python train.py --head_dim=64 --d_mlp=448 --norm_place="pre" --norm_eps=1e-05 --beta1=0.95 --batch_tokens=32768 --seq_len=512
MLP neurons of a small language model. Each row is named by its layer, matrix (gate and up: input weights) and neuron, and shows model dimensions 0-127. Each number is 500 + 50 x the weight over its row's rms, rounded and kept within 0 to 999. Numbers have three digits each. A neuron's up and down rows have the sign that makes its largest values positive.
A block is one neuron, or neurons of one layer that tend to fire together. After each block is what it responds to, as a language model described it from the Wikipedia text at the highest values.

L8.gate216:467546499513561584491437464516503488436439623461552508498504493582506482506468491625452561587470487528459538467420457465415475545531535510537462571484506489492439528470490458407482536451457493639452511508508445460465491362511519517467479509464439492497445531570467493542467497445459495537440542507442532501482490515541388378617575476441473531491437538612505483541530610657547450559532
L8.up216:520519537494453551455468614547498429488459544509446559506525448517509512529453497568485588535610507563357552573518469402440434494553456528581462535430504441474551523508509524395522486368510536539557468489451434522493451494553503570490495454478449512421422485561525512490445591466542567534493537465429505514516501521524496446554517470554487550433472553508553502571569479449458494537523
L8.gate221:475484484493470544527553524549560467429481629421432495503534533546552540559496375498454559556459409549502593466468483413323447585480567491479423518452515520524542478505495485510579414390505443569464485463477398433496507473467494504527535581521508523520493460590484472503516505438470472544576553506522534483526437525483533464500520486449494519485516562552514441510529610552461494529543
L8.up221:589520478402542556463491560506473434471426530447461499475507449584549534581477359553458570564500560618470547495489410476433435547416495559422482478412490582513477473490479529430479520428533516593492521513446468462458451463569481540461641542546467517507486557559480586477472495500493547448511528541493515524553440467580448436565549530457428580391493493648512443514508484531537509507513
L8.gate257:464533528517575547469394508456463471508476561480432513466558452485544567558427497563450556595522484494473509515457448553414531500509550494526470569472543473517497547410439389470508594454478518591509480564444522457440586432478496570532505536550460556538474551610534613552466501456451518573412535523399560445514445540592431457525526557452450511560506512587571419554511493559504490540516
L8.up257:533466589514475541537389508534578505581563494477580508515514495529458528474455419490463573561517462445519519435470474455493406506476599441467422494450507426556519398404442452559476510448469491607556504438368491540460522405534532533486462574505486535447543505591447513523513400465522562445423470555514518502509500498550387470466456474566523451397505528494551491531492560548401446429520
L8.gate339:479502491545382476483459481485453456447510469503427455539515481567477513472497463514491474517644578526502527554404606495503548523504488528459531598508621420598486498472616516467444444511482377521517508583477507494609537455472525487501480408470506487511489582551459482485445521488541501520497669474494425509431571573545532487506492435484403473534457519471528534495438525515520592469520
L8.up339:485442488541427492484488493451489504468438542532470453514561473547508536541574538525497510543671542509497477520388574518495524519447446486519490639578579461583511502507647499433533461471465379567540445628431499536480512419482521496550498399433500553512418546487430482486419534450536461459530635492515423514460578526547516518508496459528467493534531478506488512538489472509530663432512
Responds to: Mid-word "ear" fragments. Word-piece "ear" inside words such as appeared, research, near, year, plus weaker short prepositions and fragments like on, to, for.

L8.gate45:370571546552573417561533447492416491424518562494494571583552484559578484515467484536491508539461530542525423485424397503498451490461509528507485517541560515569552488523530393481498497433513572436455526474412487529450529478500460506480476484493389627600415484504567560483481503457456562568399520529456553437485544493567507452508545461444470416508610510572494550571558492513515452467498
L8.up45:529541520493543474559494411536448538460468487528405570527534475489469521551460419636444478467507505607519541473418472488522494615502498505516568534510486459583563517471472510447444544512546553464515613481450382529515496467465412469375497406453463484506507593503587619470448511468501551448420564493518486466363516512616491491595500435493477495462560508471485460512553479552531474503530
L8.gate115:405565558507517528421514364538496510450533499481613454657556480515493479512492445441531486544461414526491433501495520478495536419477505467557520462579503523528542504512433442476490497494564554441524486469539493654472589535445558427499498491511454574469560447495491521459417568536385439513486537530448476416507504512538568571495452438405544474501506510535544517556516484521497416635500
L8.up115:474483494491473516566534521459502492489539454441485410512600487464438470560489508487524510526504396510520483492457559514402492505480498452516475501535488526536504519537507488513539541465542542595485409484527491677449519475534468460463444555561507488514508597578500465585446493527491494539552470521460501505529478548497612484561472413462461384391516480587478526658457520492436455662576
L8.gate219:460552497467532555491486482458425466572445571521425534510579509588503478517509512563490482515528459480508612518402466509421488558511521604465420496496529415425479497512429484436443496475478491554556419540476450475482512491523403482442577505481558477505470513517487634538357525463506531559481543513505515462503501498600454455629570482471449526485491407602543509563576495540551418548521
L8.up219:493473445480582458487543521408443449453546526551399513558530504492479494549446488585515495438519481496529538603438466460529423601474510618417572466462546461492550539479468526391360473472503476499599538497571458443492470462499503559430503497553562517564441533513569641590510485499484612512532479451518486494519461523537455377602483527552458489482529590581536513498459457524491509522467
L8.gate239:472496484522447478546526389500561471469438514536516456600459488443500483522486444523548360438466541541559480534507495545558542447471551512497524511540594492504410460631455458493610464492518535519571503488499477520438527507480498424574462483412466518552580500517462564558471455492466444451482488509416460506452531545480546519459520430419458423603657495516474563439467440506440519555502
L8.up239:463514471529468442402565449589577521556583474592480475550561500440489514483575478542484447437541525437470424504526493452501566443494525505558506530594528458539423451570561462477600444505502475498480461531461446615555514531453518491565507443373453508543459472435482441513506490465466542523418491617415460518428524558509549586449479475486510464585602498459508580534471419478467532501455
Responds to: Main verb after subject. Forms of "be" (was, is, were, been) acting as the main or auxiliary verb right after a sentence subject, as in "He was born", "Twig is a", "the plan was delayed".

L6.gate59:442614500488521512431435471543512468514413607438594466604600566485574512555519493500589445476518506468447484595454513481465593508553497485512533601547517473478485536521572377457593550536499385552449447539471408530365502536568565503518510452503413493513500455564408495468445462510411487489520488510442509524450527553503503518490524484476453497464545552485528540517528488546442405608530
L6.up59:656503489440425553406483581547437471511534443445560513558517513522551575436502486458505503550425465564595512446529409441453518484499432537532563483516405426578543571492402479526531518475464573493443554452449501488378513535504436503483591542524473529520546458425443520459503504492437617506561474444555467480527473489508440553499528515505509473468551418466443462497501483462484440622515
L6.gate92:533543494506485461450510581511515467510538540461461457502513554540493503512463524528410482529454471537446536585510504534427529554478568468479501564511487486582529547488544415481436513500525517506525501445507441595465457514586590451444531548528511479479407462579551549435564443499446539525552414466482685460512411481501478424533504548430533493435526547487489523545515471516422372627484
L6.up92:457556522521434529509528587498493415524502485494457404521491508509473488556489490523464490579577486593460495549384525568449620687491522444407488526493564548499480485350600529461497454543559458505457457533493499514525449499578532514546498524536442452518498561565531503605514501484492482478463520467487490445482451554573456472520445434431507415407532586540523488551485554495390574502450
L6.gate255:407539469482513473551467484531516570514399570501538412577536557477447545485585459497531483504434466486477389487531480447485572545517590457493474459593506470516487499534567391523593529534490496503511469504445399630413464519548495459513580520491523581503546456573435520460443435476449523430557481477481452484443471600544533547428470532531526462444516589503523560474500422522412372570503
L6.up255:449491447559471473464498525451453514442516516408559468555541619566467520475487479463539516515544560433499374456474553504493597600485434438497436527602496464519494564485556484488463543494355496558486507435436477551511474486475483491491498585433501545560535510496508537499442572459419556497514493507553453509429520514411611494461433419497487555437510503619553599454544501526415503536505
L6.gate282:443510508536575510475513423529454535500478500439432509495559500507547458453475501449568410439508476532592433493490477533532549558534449549513514548507503447529483544623484498408542576544506489466527516519391520492492471558425501477460578499469480591525500432503501580560430533479476443379499462461415507396435582506487473481536602532468517524417503517580521470503531471562462442582555
L6.up282:515487585533516549523526473536397561470467483353446474469514537526518462486477499438561472408516476561569498434524471551512474551533412601506454542443496476497520560577464499331492576561469530457520520566475544503512422505501552556380547580520459580543461506440564556522440535457482476428522506426478463464482541528513511448557538500496524492353453495550493430486518453559469461525571
L6.gate287:449564421440541449495504489538495512490439532504548466601561555485482506532620469526610488535493541495424463473492463426477579543512502500487530491599516442470418486522565413542602465466522476559533478543467496601368481507491532453578569535462454546486519488574494436498537473630463437400539512597478454526487471658476458553463455482542517555426537522511454504511504484471378416485503
L6.up287:459527503545436486470538513498474664491434413545632460527489513536476517510514489381441522511527557476447414467504446516516470507516493446389452397516478573535518470527461483496611473486507489415523542435464520544521469486487550530486543539587539531617440568489444516486488527509558561430511453443428516572533448515484509451443497567523624457496515533458418512427598524522469447564482
L6.gate312:473541546567416467452573419598493480443490552510556463518531539429487464548493496491462497434528379629522414586505522468473530505498475487489577447522509471483554475605492509447631456509529467540464489560422429559483556543426565454552542465489541613390469495484463467452500532495486454520488470489478471470520489514464554528424459517449510519555632476513490608564495458459369423503430
L6.up312:489452516571433529464557554550386461491508556480525460467527503481499479446523439542405544446551506517548503430467473437585523455429446480510472388481532530400565519535451467445474460498409515428503449489555527514480458541451524522452473514511585523503385568483456509518626401561506585525582464511554522498559527485497439506525466505526455612582552413501484541460481515488446505416470
L6.gate325:480542493528530506527432486445398542521503539495546581555517661477550419508521504463544497453580499488480436491503497552474517513585405527489497563510486454581434519531504429473574511483393507464526521414453520566494456497580501451525543530483480619518558371525407520507484434537501505439497489472395541473454454546512486502576544478489520549433503522512564453588487468513385433580506
L6.up325:469548488528512492546505466417420604573524516511535527506533594547491518449519552486509433410455539484572472469521492580420531485629413492489457530494459438537483478470496503468564537552404560449561486399441510578511482525516439493439549527522532572500542444445428496535438469589528496406521499428349456578446471529521477429519557513537451558456489535421526495555559506537410432549507
L6.gate359:507596534502519507476472514518443528546440543475530486575600530501473505490546508463508553477527518442454493490414459520528540476560478570453524509589554500525411486425500442515515601556392480495477575512464459493378503545486567455544545506386437542596564437566426566420488470520382583450468525453448507431418518529522569550531489529482522551522550535521415501525572473508481450573485
L6.up359:464440596580476490467504570536403566512416464535420485605554480529494449533510491487505531474615459458440449444505487555509603455472456513469429563563437399469536401486560559569525541537379390491467550404467402537563524499505453523499433486463480532597493454496469484473474436575438542473489541476455419542426503521459533450471425554500531554528513559450472466514487532453561587457532
Responds to: "ost" pieces and copulas. Mostly the mid-word piece "ost" in most, postal, host and posterior, plus copulas are, is, was right after a sentence subject.

L2.gate397:446551558475591500460483434478461445425459575513481523527505576460524530526467370568524446509515505559495487518452523478528453518613568504508540611460598539474442491475589497513491530470499496493492531527480524457488537433501609443492523521504513538473474428598441527554550503539536427527471483662423549478518492574514432555493526389477473452503502476570455466520566397488478385636512
L2.up397:508592480491539464485448429563514487421440488506430553526481577568439513488479472529487462487445427489467491465565497541568406495560503551522533564470517548472531460573577561560489510441496526465555563437526486429626479481455557529417522487579528540503472465558440542527526472408531419527433524517448531572452453534526481495447585482388527561508420465582478390513504398472482520592462
L2.gate422:483573495534609545490423453512489523453519610474519588589548513515505445539537447499497436465514448498495533599436541440567517511538539568489574587518522477519543556502537496486547486496500551472428500517473482463514524398559548432448517494523438524501499432595452462540453419449446515491383590554370548495453427491466403493512481486469524486581456508560539583570505464487429458649499
L2.up422:478471518428412553397473484473506453503449518440472497488521510560567629529486481513567484472529576456504496447481434510560468524571476498593568532520548503522476445412579497507580487489588471518436514449450539519424563543421514502466546548513508500447479462551457444465524567517375525557526471566536457565502385611579506485450466412493480443456511503535527544518436530530441495524574
Responds to: Mid-word subword fragments. Word-internal pieces such as ter, ment, ide, ect, per that continue a split word, as in compu-ter, v-ide-o, depart-ment, archit-ect.

L6.gate23:501551441479611466476539512498609436474404608478565499476527560439527538526491412486559530565480454573480520553469488496431524567472575518484525501506560546511524450571567407508610484453493485529340522470450363564417475494475527434548536532477480589508500476552449484504551480539449448419515485571471467485523417562481509559511429491392507484476530464475552510541534518503333495547490
L6.up23:434500508509522547520519497529472591530487449437480540438549425502523536601556457509470507542508511609464584497419591544494403532464537426487521479530559463448597493601520456544560553426511488541494573538534451501444548457448539562519553548478409467456531513579470449443471413467553504410478462468519502504443455506462505552570468572469436552531528424529478472505557512393525570479549
L6.gate134:531611432500510536569470479479526386497436571421511581572595483564475468507508395548494576483509476390457455497456548475422515505521472525455442505446525447438536488435470503513525509414514446494503543410494441504477492433495507525501538525490455551465486398545426591595483532455478499540466451490542626470582455509529469491475535452446507495560487449558581559571507466550532459607570
L6.up134:523564435502502584594467476457537425472574526437525614539524445566477488503492453512511574496517440340447496474457560511438565494518486610525512468470500444439651464452527505582537493427529455489482521396496479454496506414443530513459593543505431498481536446522461555526498473491495509475521465483580516419550504474576470514457509469457533547561439464494580521553468485528483529523604
L6.gate214:418566560525491489515419506565476463471401513437534584578498531417506406497506450536574542577514448544525483600505528451597574502510470491486525519579479475553488542526489401460544499473469541412503455521442454558455499519571565462590493520503444553584505463563501547521470430420453441528539514440425569415535470524434512450518572470421546527484556528529455521479506403565462439661521
L6.up214:411581559486476566506488495528549397446439525437532505552561516428540388445494501549543522518554523554503481556555570428578563477391371423455518433583520507559526572562495375509548464439512510426490479483416556518484474557581556442520455551490463553567580449575491539493529432407474497531524490416487543437506564486500538483487570492503554466476470505464483506432517422578523532566518
L6.gate258:497523543499531522388504520557418546464543565442533519482559496480474486483497405564502582527544468481495534532481504470482582456411494425463470561496495466512573548544485414536534465464496495484442521545461449509470486507523472512534443550513440630488414435528517586485535502446475541449529477464497585476429450510526570506464577470453466465588549434475551511582521420546538427579510
L6.up258:479492484482406666479517550572437523514542480429527509433523446447420386476482384607466531464525477545468567459470594517479485515415424422456509557469479493435625520509526509539501466507444477501472523514550481478519458550521505482542522536549552576513449556497487537494547473531495504393580434574522565541529486483563571573404526468516463457604481474465484484519521446593478518575532
L6.gate262:516588471505528530485478462552472542505512538484577438533573501443550400509578478479611610541496485494540460522528396481532445481486482437424443538585597471501563529546491336464543506477479494453551481492549519507457487466567497434600547508437526547451536457488482586554584413530395509478487497418353561431518468480546608493482521481433509518574563504470471500548539478501517441570477
L6.up262:488516514506454483489510510526514479589427494503504441518482509479455518514528468520440502446495373487483493571518493478568479529585538390396419509505488485562538424522534537451505466467595444544510416435482441501578524524488577510580532504595580541588362480503537544532595516505602368528513510478458455462510554492503574453445548475494524468501508434535498517489460446498475429501546
L6.gate353:472473545569497530428468479588425527497440512492494499492572478534583512515549446501517498523547512404568465497458442481504508469467450490454450476505567529494555484556463459549529572387380457463469529486431420546452605471437477451556586497410474576486545391523485571575467440544494499523490490517507509454442473544478525514498537446480488474543488484614447451608511593475471416580562
L6.up353:494485576543471480487399550405493436543483454411503514473505508447627464498486522447548587436498493473479573516521500516460553448420507537437442408526460489503492488441467511605299500528435565414484447457433578462545484557580556495478483468520477576480473571466578593525472461483524455479484499434576488447505478568417575444547534540462531533477475474490454479445523447521607495449487
L6.gate403:513505565492487503404503447488390526450502496423527482511607464523534411492580515509550510533538468539527511501535482403596472448486550463482502552616510467558546489542484438558519489508441495426491421411463540510462564493428495444555544444410461607571454399432575515530509447510470513445547472454497544470502528534541530493496504522527585454573498469551447446581450419490518502447492
L6.up403:427470450519467521492585527577445528569450566567491515550592492425519403480487495494522541576503509571562590573484564482570453554486592419567491494499501400466474541488563543464552514546557438470441463449484488538419516534473538492416435554552481538517500419562552403556511509489490555536472425392457574475495600489445565529473548568558507444446486431560475485509492472500473486514447
L6.gate404:458523508494541419493462457594573520486401641498458525508601467474510392439543494479621589498440484504509419486396548503508535508514544412504455483581489545462453469511557430534507467461537475483392480479413513618462560476440475486549412574496502500504560488545557549442481525490457459413529463497524499461476581511460514511496523521479583508466539368492462510548511546580480491581478
L6.up404:492498545452570489517514528484584495521526583491426521429627434508490432437544430491508575552505546489528418481469495415519500510466514457483424423589408519538550526485525455468400516482483475427453548517396464573463503504368497472561454569440552497552464477566544591509518522457474419423556501492537517465457531542530508469513478507480522463532505480467432443531545522603516540623507
Responds to: Mid-word fragments like -ear-. Inner word-piece fragments, mostly "ear" in Years and appeared/appearances, plus "ect", "app", "res" in detected, respect, approach, result.

L6.gate68:481541463467525517539558500542541464581464563556455598545478509435562465496477478522551549535539558447472433568455458399523503537482557558504520501442517435530571466534498546519520452442466549566381530476489453471408513433523509455528513508484498475529456484540505493523508489411476418435537504583528454502465463512658464590483480510407554503573454459637540474528537530522493512539442
L6.up68:548551493513536545521527448536526504629444477585454610520469468461427490530483527514586526459549511588522495432445455457558474504521484518513494514451523437512622478474597561470505458480516573491371568546470485476493396505522528481492479509530432470528408434538494493503472468435479495437529498562576447559489455548590490466404497571406518482602478452585512507461494527559470565511455
L6.gate196:511517494489509505435429483586498431427536517472572575550471575498553338482486418453471461578467483494506581597424422434503471466512536491423568478521476506431474570526377434542517538452536472433454445532447487517471594362540582488470534563453483541523561456559440592416563466492512514511481579450533619516543507435428466507515506431523502498475541443488474522573498475522487492525500
L6.up196:534458541456471546495496466529520412455481534584588563519490572466559340438493391427523491554500524485522545530362537464572521475480449446468536536568511574493525611509504559573471502471498503411499485540465545514424510456550624404443514536451526449491515530563551512474537528501530548419429526482446402559484459535460505576476450435506475524512545431479530497475517510522485508517468
L6.gate221:483554460490529539521395551537475464521499551504555589536589576503487422497515470522514481552466520510460632561481482502405388476534544550502393505588594496551494575545458447416457481451505483506528462479541548517439439468618560508535505511492491499584488461559490565574526416468498530499484494500477559477641519497485416498594468472403490458464455437526428472569493455508507533519387
L6.up221:505515452513513555550445530506459464512485522543470597485526561444489396500510449412546470392426473526607552486545473542459457502553473475525484563486463455384484495553468518481503515510547454486577554457515540484580489497625573544484526464542478544477440472528488544552393575535550593472476513569452542438531536498509498527580583519419561425582451525456445446549498516450466468508537
L6.gate236:501615493515551466511475379495494521499449626489560527529505545460528498566523483496559519506438454506476504573480429473486444460593529474477576456523505475535581552508501425522554519485471519428454506445519446583449528519557579361513586513437515511495540389518447482472500500516464520516451609517457561423523461521492457562464454470471472464482573508477485556555490449477410457612512
L6.up236:391520531462484596477493445454498533431465534580489552559587478528521548524513467582530500539496499553475502542479512464534501414560561516540557561566428416430518558518578469547517507564492492507547525492571459474560512427399487515447479526453559503437582478497576475556522483410506520584397507511381506510476565449510513511475497461452455517396497463442498544591471535452538516578683
L6.gate240:483513474456535497472392433470544546450424624520541544562536522472503518506515444489554456436525518480510408559482472439568539457532618525475521585526540423548502496513483444568595535508498416441447489517495447550396505422482552481538492458407443532508592471543459559467538533513501419488545524572506487506456478582514443527526446468457513530477527556496482529535503432479429475595499
L6.up240:497471450442452557453505394496557464513463573486496514484493546431489495486594462485483401503513478481496456540469576497586583565536556558413535567501571429510510493512569491518646465616536529539509510498499470582452470424468514462482494477415499488476527491558469519472506498570525382502596540500544461532493469563549563585430397565491442527473473528502522458500506435500417541562507
L6.gate280:508564487494558531553410404580490475468483524447528550519553562532591412477414401460541453498476539535534550585440451436549459488566502530522513492454548526514462546526473459535557591485495537467537585474487504492405550450587523473487516530464474496510640440608427557484482476600517485429494565487498507474503437484469450523531487462495458416483573463552496476488486474529407477571586
L6.up280:515543545527474512632427486537491447508463504583483529468476484593479451521412430499472479499484470495489492537409519514632471479446547579465454501449518536517502576482460522545470560454454639439476583541497473406428452489490560536527494503517519497577507435614462497468527465493495379547511479459528501523397566483504499504586477556475437483404501538558553467512542388500526536507499
L6.gate369:519476452531572539439432405606451497468552561398523567534603527571558503464527414432480466535467435496519479539466458437537503532488428471534533467500533503455569606552462501417440522535430515539458516431506437533455525484519473501485477527521425481489511475495442525487483428434490440505478503507476641516530511450370502549495615491541504451533491451568463462563571458498487471551466
L6.up369:446497424469579490476521458540478511447508447499510509515525528620550555527456493426446426548477531546463503500475504535485461547497453489544457495485520398443409598504508553514464515531505548602581510491503401489505499419428468523505509526554510477477527504474487539563487457473510453531473519467461544518566579511458374561491541381574529448503539484580457500594524506535437484512449
L6.gate381:340507460527472479365487489512495470486542538462514554620495505567479397446471507477510473492525531497498521568509415512569459537566518467496530451533484505418515586465453452525562448546527430496423426557509516522462633501520595503548488550487504559572522419548570536422581511476527440525521491452593535474573525449511376541467593429518467489428546499534498483546520427489493491527428
L6.up381:446415459425588459394481486511461496486498459414631474554558575565490427478487539527506417483475538443490478487512418492487448577519483418520517502447450465475506542501502504537548470506484462468507384539539538576435620513478559568486464516500460472539551487580525513465529570517569432499505453429534481513593550499503465519493640372589481543416539503562553525526527385484456524572432
Responds to: Mid-word subword continuations. Second or later word pieces of words split after a short start, such as ter (quarter, sprinter), vel (develop), ign (sign), way (away), chool (School).

L2.gate122:412545533439510498488465504456510602560504578449509454542516560577458456533579511435509474573508486491488467472446490453496469518480509473499493548548488548500476450580570413443550602468488452560466431510437580507508454512446539492441524537514479551566503568521532510526504536514497547450469495478399603378514582531513385410538485555454570559441528482449571457582460494465421473603401
L2.up122:493495617485524479579464524473464585515544547494515412460498495588392439526655481412502523544519528472480408493431564496419474569483491500530467520505519535485487447517556446416569575538508501528555449491377515425497472560441471529492502565486581497519507498511527462562475540472440559468481503423443600466564518512515492496521517554534553526434486497507504382534493498497337570517446
L2.gate399:447572528545549493510532507523400554399494527523517624530451562442488440535560494555506564624538459623487528524554441470572467506531477582400463495538464553502463517411550478403576537438453438492467436495478523505445526564594523430553480480414473588595501495580538505550494466482445562461531485506449538469468556553554488555472475409435517508547483475496496445544558547572470494564473
L2.up399:447365517545512548486487512476461491549477475506438577495557397539542395476474478436500476533518503504546497491472473527533466554444464467512563475518512585511470463499474565522361550499486513466485462474482592454525534527535520572533497511412599493521553497436457572569474528428606475511570533528517471455514571431487561498509495527546500522504450436458395459576574553473564581429482
Responds to: Word-ending fragments. Final subword pieces that complete a word, mostly the adjective suffix -ous (curious, famous, numerous, serious), plus -ew (new, review), -ost (most, post) and possessive 's.